config.yaml
n_layer: 10
d_model: 640
n_head: 10
n_kv_head: 10
head_dim: 64
d_mlp: 2560
vocab_size: 13513
activation: "swiglu"
norm: "layernorm"
norm_place: "pre"
norm_eps: 1e-05
positions: "rope"
rope_base: 10000.0
rope_fraction: 1.0
qk_norm: false
attn_scale: 0.125
bias: "none"
tie_embeddings: true
parallel_block: false
init: "normal"
init_std_qkv: 0.029
init_std_o: 0.00648
init_std_up: 0.029
init_std_down: 0.00324
optimizer: "muon_variant"
lr: 0.01
lr_mult_o: 2.0
lr_mult_down: 0.7
beta1: 0.9
lr_head: 0.00693
grad_clip: 0.5
warmup_steps: 200
schedule: "wsd"
decay_fraction: 0.567
decay_shape: "linear"
final_lr_fraction: 0.05
batch_tokens: 131072
seq_len: 1024
doc_mask: false
z_loss: 1e-05
train_tokens: 860700000
steps: 6567
dataset: "wikipedia_en"
MLP neurons of a small language model. Each row is named by its layer, matrix (gate and up: input weights) and neuron, and shows model dimensions 0-191. Each number is 128 + 24 x the weight over its row's rms, rounded and kept within 0 to 255. Numbers have three digits each. A neuron's up and down rows have the sign that makes its largest values positive.
A block is one neuron, or neurons of one layer that tend to fire together. Before each block is what it responds to, as a language model described it from the Wikipedia text at the highest values.

Description: Final token of a person's first name just before the surname, often word-piece endings like Kl-aus, Józe-f, Salvat-ore, or whole names like Richard.
L5.gate357:106124157164165083112160079143166139134083093117122171131135159113134137137123179090164089141174100136143102146114096122128122137176089120095108139153095096132125118090102136096144141155104108089133126167129121141185128159088154103111083127129145108108159139149165102142168108109097099117140139170148103150124101127069117117143107126081129104088098126108157102152139108141185094125094141127099140110106137084146118141120113121125133099150177103098190120132161118096147151116080109149144102096137164118126136129153097130123137112120107111122095138113120084156134160139111156130
L5.up357:168076077128184154065135137142135175106128115134169088101147161115057107112143086093114185096136158119150153113148121150104106170121117108103102114142101111108122083151147118140106108120099086134114122090093151157115108111099132138141182127127153148091142140121108115118104126115146112125121107128111144136122123090129091171119136176138121124122092144135111131133133161110077114093127144064112129083150150110078103137139156111100148119105089112111146080119150095147115141136128161075128158101155127098153110145128156089156122121112123128146138152146136115127128122120070115149
L5.gate477:152078160134098085138167090138109142126123092131132112128161124130140127120161126148179109150124124122121105135117151145144149141093142119102140124089116136096132166117181069145125140131081094104154105116160140097181123169120145144143122082086116134139146105125126118131157168073115166099129138110087110164132110164154105090135138108159100153163079076133101114107157122121114128126155129130167134173158158125130114144081111138120131123105101125101124134112101123125104167118137161133125118150145119131171127146134141130156124130164143103160124102130151140123098115138096096146
L5.up477:104102127116122119121154147144131147075117137133157100111154118096163124132171090153142136111118154152158098123087140129167115148137104141131136128104136137101120117095139093127119175122096065143135107139183149116138130164094108161125121121099146106142106087113082101120166122087136164116136090115103130127138144139134118086152108133156091152109123135109138113118137146112116095135126116094175133156137129104145097123114108155144160106107081162091116140102158168131130161163103139125132112112109117128111146164142114150116141119120140115103104174101133123123121123125124105116
L5.gate1014:144132128122140110115114144137111162160149138105103100155091121155156078181151131112073145115136133164104142102132092119122139108116165114102117107115168097130129166129130097139134093130133171153116121148140096123114099096126140148115105146087150128124121114126142125135200137123154121128151123087139121128094116172102102121145152144126093149142142146134144098098128101107117123143080202152129145118141192136142111117137148143089115110080100115087126135102118087107114121140144158111155128115126178103151104139157117150138080104136115124133143110153121108105118132128124171110
L5.up1014:142132151117118141106142107153157129117139139117149134123120135100130148126142190088098131111164140101080114105123137107137146148109117122146150090135136159104152130133158122164141128130166075067138098128123091135141119137103155123119122187129089104148127143113128123150142102145065108167147096112146106062156129144138092138172146122121103101161148101158117157129121131105138125092147153136130110160146155118130124128126159142161111100109062171127107152158097129147126130142125113127127104188133141091171146103134112117143150170080118100086126124143119095139134182106162107128
L5.gate1230:078139124105091166150173111135137150135108143163093102107132128129112109121136149154097130074124129114092149119146123130146123138175139122161143140148129140115132124131142152120121119107113123128128135120141147147141152130140100109129091096090095150134117151121156140145143144103144103137151118097125094198153109122147143070109172100132127102133115127124177120085124112103113118146150121090132158101122128155119133077118100071113158149114116163130150168138131141108153174130147166144098165124192137125127116109143115149152110146116099128099132140111140105142115121132132068125
L5.up1230:110151142155095106151149099123168118145179120121128116101111098123125148113142119137157125151136127145121130152137134081156103080129133187128106124139130115110114134162184115113130136110150100155100140159097133141163162052177133128159137078118157143125116151142139141127155112123157133117118095094129138142157104134124130118085146099096132101139151143150137134142116136148109124088107113115125140107120147118158143113131126071141126160092135161116129097100152101082160115126094132145113142129116139139112089129113137138135112125142142123185113122125155121123106126137191121154
L5.gate1769:117136159148110121119162130091100128118181150119118171106107112097102105128159114131153144113189116132129093107140126146159151158141138112090141144152116088094135103110129097090134110142118112130096191116133150127171130164111155111092127113119102137142134140091153078131121156129162136101117168124130134135143091114107134163150154134074173146141167141054114096148177157107133113148101139112125144070139131131148123129102113144139105151125089161128179144103147117178161147094100118121111087117114153080106104078164166175094118142089114140126095089137106149095132165132113091129
L5.up1769:154118130117141131105134133133090138106162141110147149124104115086080106154138141113167167085144129144150103082160127163134163136130178142089135137156133099112127104154131130141109111134102100146114139123122145130180179144125132132102117181084114141152124089114114108134141116114106134073130190147114077163158108108112119159116177122073134164126147161116120099105186121133117117168100133156115129127116107108141116161116128196140139142104128146118159126110139098143151145084140102131117075147154132118094171071147163124086092123076161126152120119121082164059136151149124137151
L5.gate2076:167109093112142074114133146125179148143153154159105126154080140115113143096141127122126152119177112137077083168173118119146123148127114099118099154149112145129086123127128122167151129097117156113169141120113144100155098126125149084104128137086111131116195106124106169123118149120123125139121139142117143123119116141118166095145110106170110110126135142079127136151185109106136148129132113151079092127112117135119114155122150115140135153094113139147176135097109125141123156117114135125105153140137157143141074124135097133107106113099121130096159111118112120113115180185157112137
L5.up2076:114133151141149162170161109140141179127124145137056123105113148130158099133184116163125185092167150146152124119090134088165138146113092119164123146130126134120121112122096123153147145143154102155107111133100124127134095113140167113119153133136144118087065141122110093122122111129130130085142137157120117137134134196163117130140113129132104151154147161136116102117079119083113147126120152149155178099072129123120098081097147117100163173158137154094108148154117096098106140144174135126116156117137133101136110115176096144148081085120089104135107150122112114116090163180124164149
L5.gate2319:117100117178151149125169143161115137090120143126080124121134118131154163115128111154125132119171102098122094095153114093152108103088121079123135119112129156110149112130089120089121164174080120122130111120122069137097140178122160135151120153134109106164122106111109088084105118141122117125129155165102164120090144117105081121131156145118124135143088136108127110112108114155161139171141148105105109167130163116096130074131074142143118110127149111065133096116102121161168114138155082118175096126163099145126118105154147127113157185109141113137137114139110124149091115163137129089
L5.up2319:166074112139103136111095144106135186175119157188108097095126144128145144124153104117150138144090152145108095121173094188148113112080147143089134108165124088113136149109119170110153156180098129145118132124112126111163123138176129110142122169130093170156107083129136171137149092147139088135124199137127116109123144113085164146189118181078166135141164138135121114118146133102109132176134120113101123151077146136114136118107133107109109139124069147122113081132115124130133109139142094136117127082137153133194114113146137108118112112154131124144129089128150080076136157138105127134
L5.gate2514:108123129114182144133142133117123130139188116105137135135112105151118135122106147101118145164129127085122144167113089112145133123110168114125151127096151132108119109177144115122141142140101134102095133126085119150142140143129103134073086113114111130126141124119106085100100202130094151097139144156113174132128115126095085135120114106100144129135105112117126097129161127155158140126165117110141143138124130133135127105103094122129124119130084102138111145131086083133154151141136118122152092129108103127123080153143160143138110087104153153132168127118106125138101158070061115139
L5.up2514:138118092164106124137136116169130153122139151104188170100142137127101103173124166101181121192137146136141146111124152147151140120135102128104144128105154129142130129139136132096110085107092114126099151133130127138150138110132106191108114141109108113097105105162152134139079097157087172122075108119135111127096118130124110089098168130126147178136129106132165127132134147098133119132148189118134092152122095121144161157167105175112110143111174162190136106108119130079132137131141133123124110081130171109134112141182119130087133157104138118150121068102143119114151113147110076161

Description: Commas right after a complete main clause in narrative or biographical prose, before and, while, including, which, or a participle.
L5.gate108:100107132127141156181099154120117143123153104090081097147091120118161118109126112125086114107121140102116135168108164130128132104179152079110143120146111117131116140145160129109080113139125140122138133102169152097117104153097115123138117133106097088131124168117127127121107152104136165152156136094185148147075094144137109117101129156102163142166111099149120104106114083138122108109132142146088112154136148141145110136143123114153145120124139113151142092156123125091141154101115128124126073113115113161151101132117151159101073112116114122158119082094129118125112134158110127176
L5.up108:102122128124121150136079134081121095135138123132115130115151108146140114129140120144116088103109145094158119179161150142092117146117137111145089200091115165130092114191160140152143095120137200103149113139150122092100100115123170120129092083140150140119098148120134158128127121097150154161112109105103110091100091133102126163128116129112177150126092173093087100142117150164158141094132117120107122101135113175115116183127107084149086114178084122124101141122140150113124126107109140106120106113119145048109120123134123133095095133168115124124132109097137155124127127137126117154
L5.gate127:177119157123073121134113130122124114147118123132106089110165090082120162165106136138175083125073091152130134133115077145110109117103134137110118138077131172153150120096130144156147080116156086149127116088115126112102150123132148097171122112181149150096079137125097143139128164141126150138131115114140155128161116126132149107196134111115131099151155123155139096132157101107138122216132116100120094141098170118162135132124096108106125108131166111116115111131114119139134138108157167122125130149182108184117142102106131146106113115126100121111190147101125106135123174150126180151
L5.up127:107110146136105119108122100090097088145127121121118116118154131080138172130176080127117068094112141109106109103128111120075157150138114161133082134118124071158094133154135125112120165134116127150108109112141128084131146117115145096132126112100147147098131134142135140126108129112154134156123156110151146110140080107171136165131138185113128110097135111131138126118137167111141153148112119089130075128111138125100130119117130156170120157135124132181138123109102143084125130111120128139117141098083115117148135120159158145117173107107103106134129162111132112091095155152103124095
L5.gate1003:121146138138155138141146183129083111115097145111117088132126118105154123100144059118105111133110139113091142134114121095145141141161150160081100134133173106128103106140122133127085126142160098145119091132143107129137123085130083152119136096146130149149140144141113107108130130121113100136128089129126143152122136130100088129134107158151123157148128099084116072111181131146083110149118106107117146132107157167135145122112116177171154091100160171133172078107145103166155123120127144114148140140092090117148133113139164129110144137113121139126122111116117129102130105098126142130
L5.up1003:095159135146134134099079129130121139119110109104120127159139123119096145102116133126118082091123183096117124119112131135131136131146181127088146119138126094136126145147107126158141092153113114124150147168151135110170134130109169096129145161130146132134133100111135092117107120172118107149119140129139158135125145108137118123113116109104152145187121145137126097105118090119123178114149099126176152115149163120122167133116079100148113076111112140145143173138113154178164151160126147095154114102056113108173141112065158109156118139111136120120120126132082156114151103129174109155
L5.gate1291:162105129138080103102094110157133096130124099092097105137169163113176113119171139108112144141151144129087086146126104138101119094117140134142080110140115186147129139122125128158163096136161130149118134114106132111099159094117134121143146141086108144135153130112159130144127118156155124102118122114159166163039140120114119162140077131115117146148131105149127093095128146134159112111152114105123084144157177145126109137138155116141111118154148100128096137129121132116110167147145126121107129120127101096133139109122185107154102121118153137110114167126115183137106106096119105134
L5.up1291:100129111127141134126074168147153143113154132151132120091170158097112152119126099114128126116121098136139114078118152165131093162122143094118152110127131134111179075091119123148145109137104126139146090106096147123144118138130082113109117101167109123057101152153099124111125134175106101110109128144170115107131147091105140129110127147147107038137149117109111119135098118100133124143157085147151138113166138130126154166133103138128109189142140150175135089078130101126127106108148137134152117161131143183114131100116105135120150149131117132112118080126134114160122114112112154120
L5.gate1576:140093151069099190136119159126092145074098115148112106123080122132130175105134162148138096135098136142108100127178118104167131103128135129119115130094086151106124085160132143141122103117125103140120109110162161099133151186124128125138153110158160148123109163149123124127120103123122134139110122123109099161128139123119121161107141116111127068168129135144119110134109140117122138138124139125113110105111143162159139144100113101112126120102060086118126111088114145148103165124152078139196140140139085134121145137106129146139145154119108105123173166170126173116173138131056157088
L5.up1576:154173129163143146171123153101159134155094083113144114100139088102085153135140113120072091111125107141157170174103114128138127154120159140144125124138121083161109145143098123101149069109195130127137163099125121130108113120118139136116160109119157145143089142099161153128111133160145099119138180142106138126143126134107133162105148167120138097116145150125123122101138116118113116136192106105119109143130128127131137124102170081165181115130138125129107151135107127111170103150149118149112088084139135093111131154133105149088130134123129131129110163135099125153119157150103103126
L5.gate1598:127112115104090186166110123172139111078125123115121123110129107107080154107107113084117109143132149098148146120138117167139134110153111163094087127099095131139181129182190103147197104156161127162104153092137143133140098082101128112132104137112132113148095140142110144156106116123124140133177146110145163171122152105125125109157120161123109117116127109132126130089068158142108158155115120128129150116135171138152112167114088090135119144134150126098075088112102150132134139156149144177110098100089133113120149141138159130118111103167080161132126155140099113122113120124115075146
L5.up1598:094127125160090164133079154123129158137114092104145139093124101110159143162137144118091092175087160121084131121118173129136127193116106161124107131117163120143144098140171114111147099182120124134121142115118101158114107117134089125119150112111135124119149134100100140119139124139102150128137123133143105152111147167121171086097137118140158106131150110123142143156093125113105123163110147117139122164160116131086095127111121123150130096106131159111133108109103132101175100157133117138180122091147087155127161137146136140139100157156156097168090147112123142095140121115087066141
L5.gate1939:116148116145077088139099113090105150152125127102127128128132092087112161148109099111117151113114128123145092105126109094129101162080088136108117153114145086137179125109139116130122110128143135151134105107121117114133109118125097130149152152133138148165135119152095174120114101133135139116114125160152122125132141090157127157142117087107165106127121136115095109117117147113142110106150163150130141128142123142098123132103168152113108113147153109116154067092122165122083154163140148133114116142116104149104148142145129104149145121129120120135114131157102162102160087067131140135
L5.up1939:141124099139061118111146167088125146138152173124116111154147158176130143169147113135104134104138164131132106097112113109158124133136134145123137083115122091120172149125163126169127152126137140142162104115132146135140179130131098138149135139119144155129117142126120161119118111138163177125136087087160123140139107101137139133122094116101144125138117126129145118132127118107165101155136135108085162102097167145129137119114166095110129159149133127108133130120115141109098127149094125150145168139093114134130202105107106167158196162132086141092087123149095155105120144107151152138
L5.gate1951:136110097118116097124149122145170082109153136095177079147123142163103119117106113136090150144118132115129118134133126113171125143126154158132106131148116130153109059141118145142140082136096158151203119107112132154114110137186128146130129119082179136163098159131148152131119145145109180118140080117122116125119138134093076117168104119077167105148132132101080108144104147154106117110101122108101136148114065133102140114101148088121138153142108153137145164101117153137149141137138158103088125123116080148127113141137162135140108122153119143134113132109135142079104152141114162106
L5.up1951:162159138145120133158127125118125125139115122117119139118104132112180144137161115147134083169091124130139123114168111131159148155150116105139105174117112153128148146156107105181132101133113146145115133092122146114129144093181142143114117119090127111136136149108151137112116112142107122188146140181091183083085126150106133086167123169152149132133132112189153100121127150077122107123154128110169149140168145124092157145127131101132160080142132120142146135138204155118146143144130122122151135122154127162131127130114138152126127133149114121102141132103109150085088175157105121156

Description: Commas, sometimes closing parentheses or dashes, right after a noun phrase or name, opening an appositive or list, e.g. "Ted Elliott, screenwriter", "BZ Group, including".
L3.gate2049:134146094130109147124107116152128074119094108115128174138132084130170130080113104161119132141137097147117138191161146130088130110150145170156111111123159114151191131104173121150138106133157133155103159150150114107122117088124127113142102137092125133121103103117162148130142135136137081116131118147119131129142113113154118191133090117126110151140107160104153141128079133149153137158153157115122092120121150172102087166104142132099120133145140096120103123111103146129129099109156139169149159141120123130078161170120138132140166114122109136132118129109093171113146144121121152133
L3.up2049:164185107117078128105111172130144108139111112081137174126148159121131141099142067143151125134130092172152108161158156134153119120104175139215117129088154134126179088153147108121091117163137130147125096124149101126134145141145101148162111117105143157131135139118156154113123117128168113133147089102131125105114117139156127171099154104124167145132124133111129108169087127114153133115121132131148133135161152130107090122113113133111131139147114099132105137132138096094107121114166097135149127102127122152124192134150133147141172116087114122080120141114121139099173126079110101159

Description: First piece of a person's given name in lists, tables and match reports, especially Al- and El-, as in Alwin, Al-Dosari, Elisabeth.
L7.gate35:123113134118141109115145118151107156113163140126132122147142108115136105118100083108137135124112171147147116167192111137134144131145136112114074124126114131111125161164101115139119161122118123135130121148189112156129119143164126143094082104121126135128085123147112135179112167097129130129127121154126149143067109122124116112138128154108152096176174162121138136133157134099156121156097142120127171117123106118165179064091099137116117147137122146150110130162077092173079095100125061133112085176156123143149114137173170134168130111148176128122106122134159147134139113095076149122
L7.up35:112164142134152125136125175151131150089106135166116129133143132102133158141085121131103151103102116139160062116129151134070112148131120121130161123125127117083106081128108127128134116122087135137129096130117173148127128110156102132136099137123174177155087135167142189165177140127114146165086107121143179141106133133136125083119087136123125089155119130154126108139113156135136129118126133150100118151124125151115119166112166088173153153117139102135134152114103133134099148105132168091126112126135153129103097135110071153142125159089183145133145147133122175152133140181117088090
L7.gate73:161118157097159171130138135154164122144159104125140123102122117080152122117174126139124115125107135127087146155136113159142124142118143118154130140172139047144073093143125128157147113096137103105148172122181146187117105092095134106142124156110100126156103108104124116145105117128111104118118160120097115112113087109115135116122099134116137129102152152087120089150116111110125131098144126141102146168135146141131169123110144143113146146132085141107093144103156142125108093173138111126135151106134114108088134152154125115166102123159161106102147203135136145122162120132134095086
L7.up73:120103161139160121196066172156148109141098118151154123118167116130131134108161100121098112127164156140149139162151107133129113102126141099150139126121122164150132109098120105122105164118129114162120151130140131153144127124099121124113102118133111161146072136092118152179141119113136153119109129099136138128100107119141099148147084097105137153160132112150170122135156131149129132165093134139123119146149130108164136136109152162113162081098136122134107175101103115135147115161145130097125083132179112136144100155149128124140137113078155100047134125131143139097071129128056099128
L7.gate298:139089080124158160123129084116114111134129146128140116145110146135106122118136110187117164121110098102119117114155108098118141121141079107118128152161149158117159121148151077094153128150098120130113143146148095108102117125140148124157160164144150159111125117138090159144125119169088143160119107143127104110133141158119146142162135104118148106124122122108133132099085095139125152090122108113071074124125152145131103104134112099168113122136119136189117138116080163148082141166162168115115138139083108150125114159164162150188157130158120136088150145186092108115152151111082140134
L7.up298:133106117136132115149096126144167161139132138185153137152090141165136115108115094153122139096186137113114147140133121114125136139142063136152120167095156132125128114131113123135110105161196102129159150101137141101133137128147086126150127118139134128142111141140166105160105121139136181138091143104114124123099150117156119153127123182128144154085117100127117139156123146144140129099170090153136152138134104143107147122135131098180080101098129125121135150105108140137119151135090099117142139142117134074166134122147149110121158109157127128080113125091145130062129115133137125179
L7.gate854:126112099176134150110114099109140091105149131129108115137129116113088164140103140135156172119171131128131157144167134158147181104146151150145138130170161105138126127132126148101107117103118136159106133129091126142121151113119148156127126162124081129144145111144133111128169099098128139122111154126125121121159089145144144160121146097072159154137161133098126105129192118109122113132080154095177102099127159118123138087134123162138149117142114131152136117105133078149100171163183149078151096139126129131134141143127138095115130125100140132123095117117103133118163124169117121147
L7.up854:118077105101144145115104102108147124108154164114148128163113099143098170130151138133132155134108128124135116179137119180130126120138157144121130111127141127143123117133115127182122122096128162061127112113100151136124104137127158126091158152123111125099166141113159151147159157130116110114097112115124115176137092099116116097145132087139151120129169134125133099127122165159113109141120149097128068121155166135188133092174080154123138121115123135077126103142111104134148149109154139114105121151130141133158119150128108095129140129094173156128144128132148108130129175157139127143
L7.gate1151:145152133159129107143122133132142094145160152080106106103143133141163141154133096143099140104171139119069152125143117115128121191084136122126171127078126127177149116131156095096128151146160134095131133115114147160137120154105097123089117117170174097097072143152119195136103132129081180133154130114142086089122124122124078124105147129105117095076097112124139137109138113082133110137133139130125112098105132125118145091100123141159116141109131115132147175111162105168120143113111125135120153110185097121163113136163100133118106129110151093134113116133111135123082153149126088140
L7.up1151:138133140147101120109083105099138142144136126139082155133092142111137130128158121120072082128143146100107116135126090132109131114140133102121136110089136072122109142133100126123141119121100090091158140141105142110140143143135113123056125156111113121104118137099132181150152158124126143117131144141156148106111114186137085111103152159132104151145117132068139148128184145118122053093116129106116146160097139114130121114111118133148126090150114113135129157125154116155153100125137136135122092125171068113087087093115102093087123105121136119119136081118074132119117127110136173131
L7.gate1161:139077133205152104104114061119133115134138139119146153117108138147113126132145110183102150130112149158102116179143109127111130135167127156165110142112108100159132116166144113163148130148187151098113115130140148106156101130112120121128101123103124092108138131163123105139148135126086088124129133114132188131115131133138117142133109134164142119140109138105075106129136127101118100160142128130143148147173135122134125139142126114179147146111131099159146130130144106123108139140135113043131130127138089151131112107130155090183124140129147148141132111121096131112130100134143149066
L7.up1161:068141126106138090110137122162120117085155121143128047106120133087168144155132148143161206108144160164128152100114141128141117137110115098149133138101165099110166115109131109155129119147127106123105103156148107108117106184132121124160149134101131151139150124100102106141121161113140143131126136137135103163125150112124089096102143080162140084122151123109172101133076175142164141121141166118116081136167168133155079133106145119149135119165133153128127143174113118116127123107131173153156085138119149110118148105137105106120146140109132164091101139086113106122097126142098090133
L7.gate2134:131137115106138114138116103109147157128109104149132191129096112167128123116099132076165123160112147098111104107132155178138129104117104141108136187115151093119114126124133166075132180125127134102128160135148142130114128154178156126133122127163135134085120137137156125121121110138097145109116142084139137110162107110143155127140151152131145119110133121121153104149154131102143120126140133143119164084092122108126130111163077148129140104123094113139171104161081123130083129124177135112101101141174142152133093160145178141115130133149071092135158105161127098157155137163099118135
L7.up2134:130118124134183121095101105177083166101132125160135193111094128126132136103163140104146111142155123162115163130120127141184128104123108145171166111119130121140170155141162155116136168109134122131143133119151128163131136096123170160130099146093134122163144138120155148171114144105145143107120166125147090103149137133133114162108138102129144132123086091069124124140149149095118126103123144163097169127105132099107129130156077154092157125121080140162199158118130122122113143131122139094108120142145100137140120121110144162138143176101096090140139131151156127109144106132098110135
L7.gate2203:172089116138119122126098146137131172128137116140089121126125139093129135124152155158124093127138157143089104127099174134163139132102148149059110134112145140133114111135118100108151120092100155113131138093141128121138086123096146098110085137151131122118114134141153104122145127128107151130134096141092122174132146133145107102140144141147100113132142155095130131077138143124151145117108133069107148111158198127155138142119150161136124117170135107163125137170038130138098090152132071158120113119121128086098155157136100137119105135137175147158115081127097176130091179114181142149
L7.up2203:110156118134140169113088124104153088113122136145145115085162108142145128149095146139128111142095167150146133128144156150162115123140123147083134143094139151107132125110143121072134067131147121160139075163124124109131083131082101178088115163144133113122119125146131170130148086117135159137101098160098132078127123135146120150169115096099094103148161097109121152138116131099110121105167144125170140153121153118148118118152127131126115143123163118149115105137118156146126126168143120162139143135127048104141117097118131136144109153136143139138149135144087117128134141105105172143

Description: The opening Al or al piece of a split word, as in Alwin, Al-Wehda, alma mater, alpha, Alps; also weaker on his/he and miscellaneous tokens.
L3.gate1512:178168112116114138130099079084179187145138146144158121132113146117133190125091156170125164117156171129118109094109121086140085121115082108170161138094144133089107122122150110138154142160068127143096097150145122129115127144113107150124128125099084113119128151139122148138140080105152138132130175182143144086086112157173141105102127128156127176142109113121156137106157127155107136128127130119119123121116147142123105147134108129136131114107152167163129126096159114109089112146172118095141138138099084136150156157146079082077162153137133152101106093115111133137140101099117154150
L3.up1512:093182159113164110127131153121112093103132185161117103131108130146150132155147159133128129126129113122109113106090167119090090153126117160143120133135117110175129138138160110123121122096170126143085113114080126139148123171145068143094159140126161154115154132143176084083110135115079130137136123113129083110161148162121147102134121136115164093086114129107107141159145102091136137131134120118154123109102151136103140102107132115170182125165100109134136149175104132105119106099086115149151125113104112112109116114128147113190109175131143152126132162149126162140093154164122165116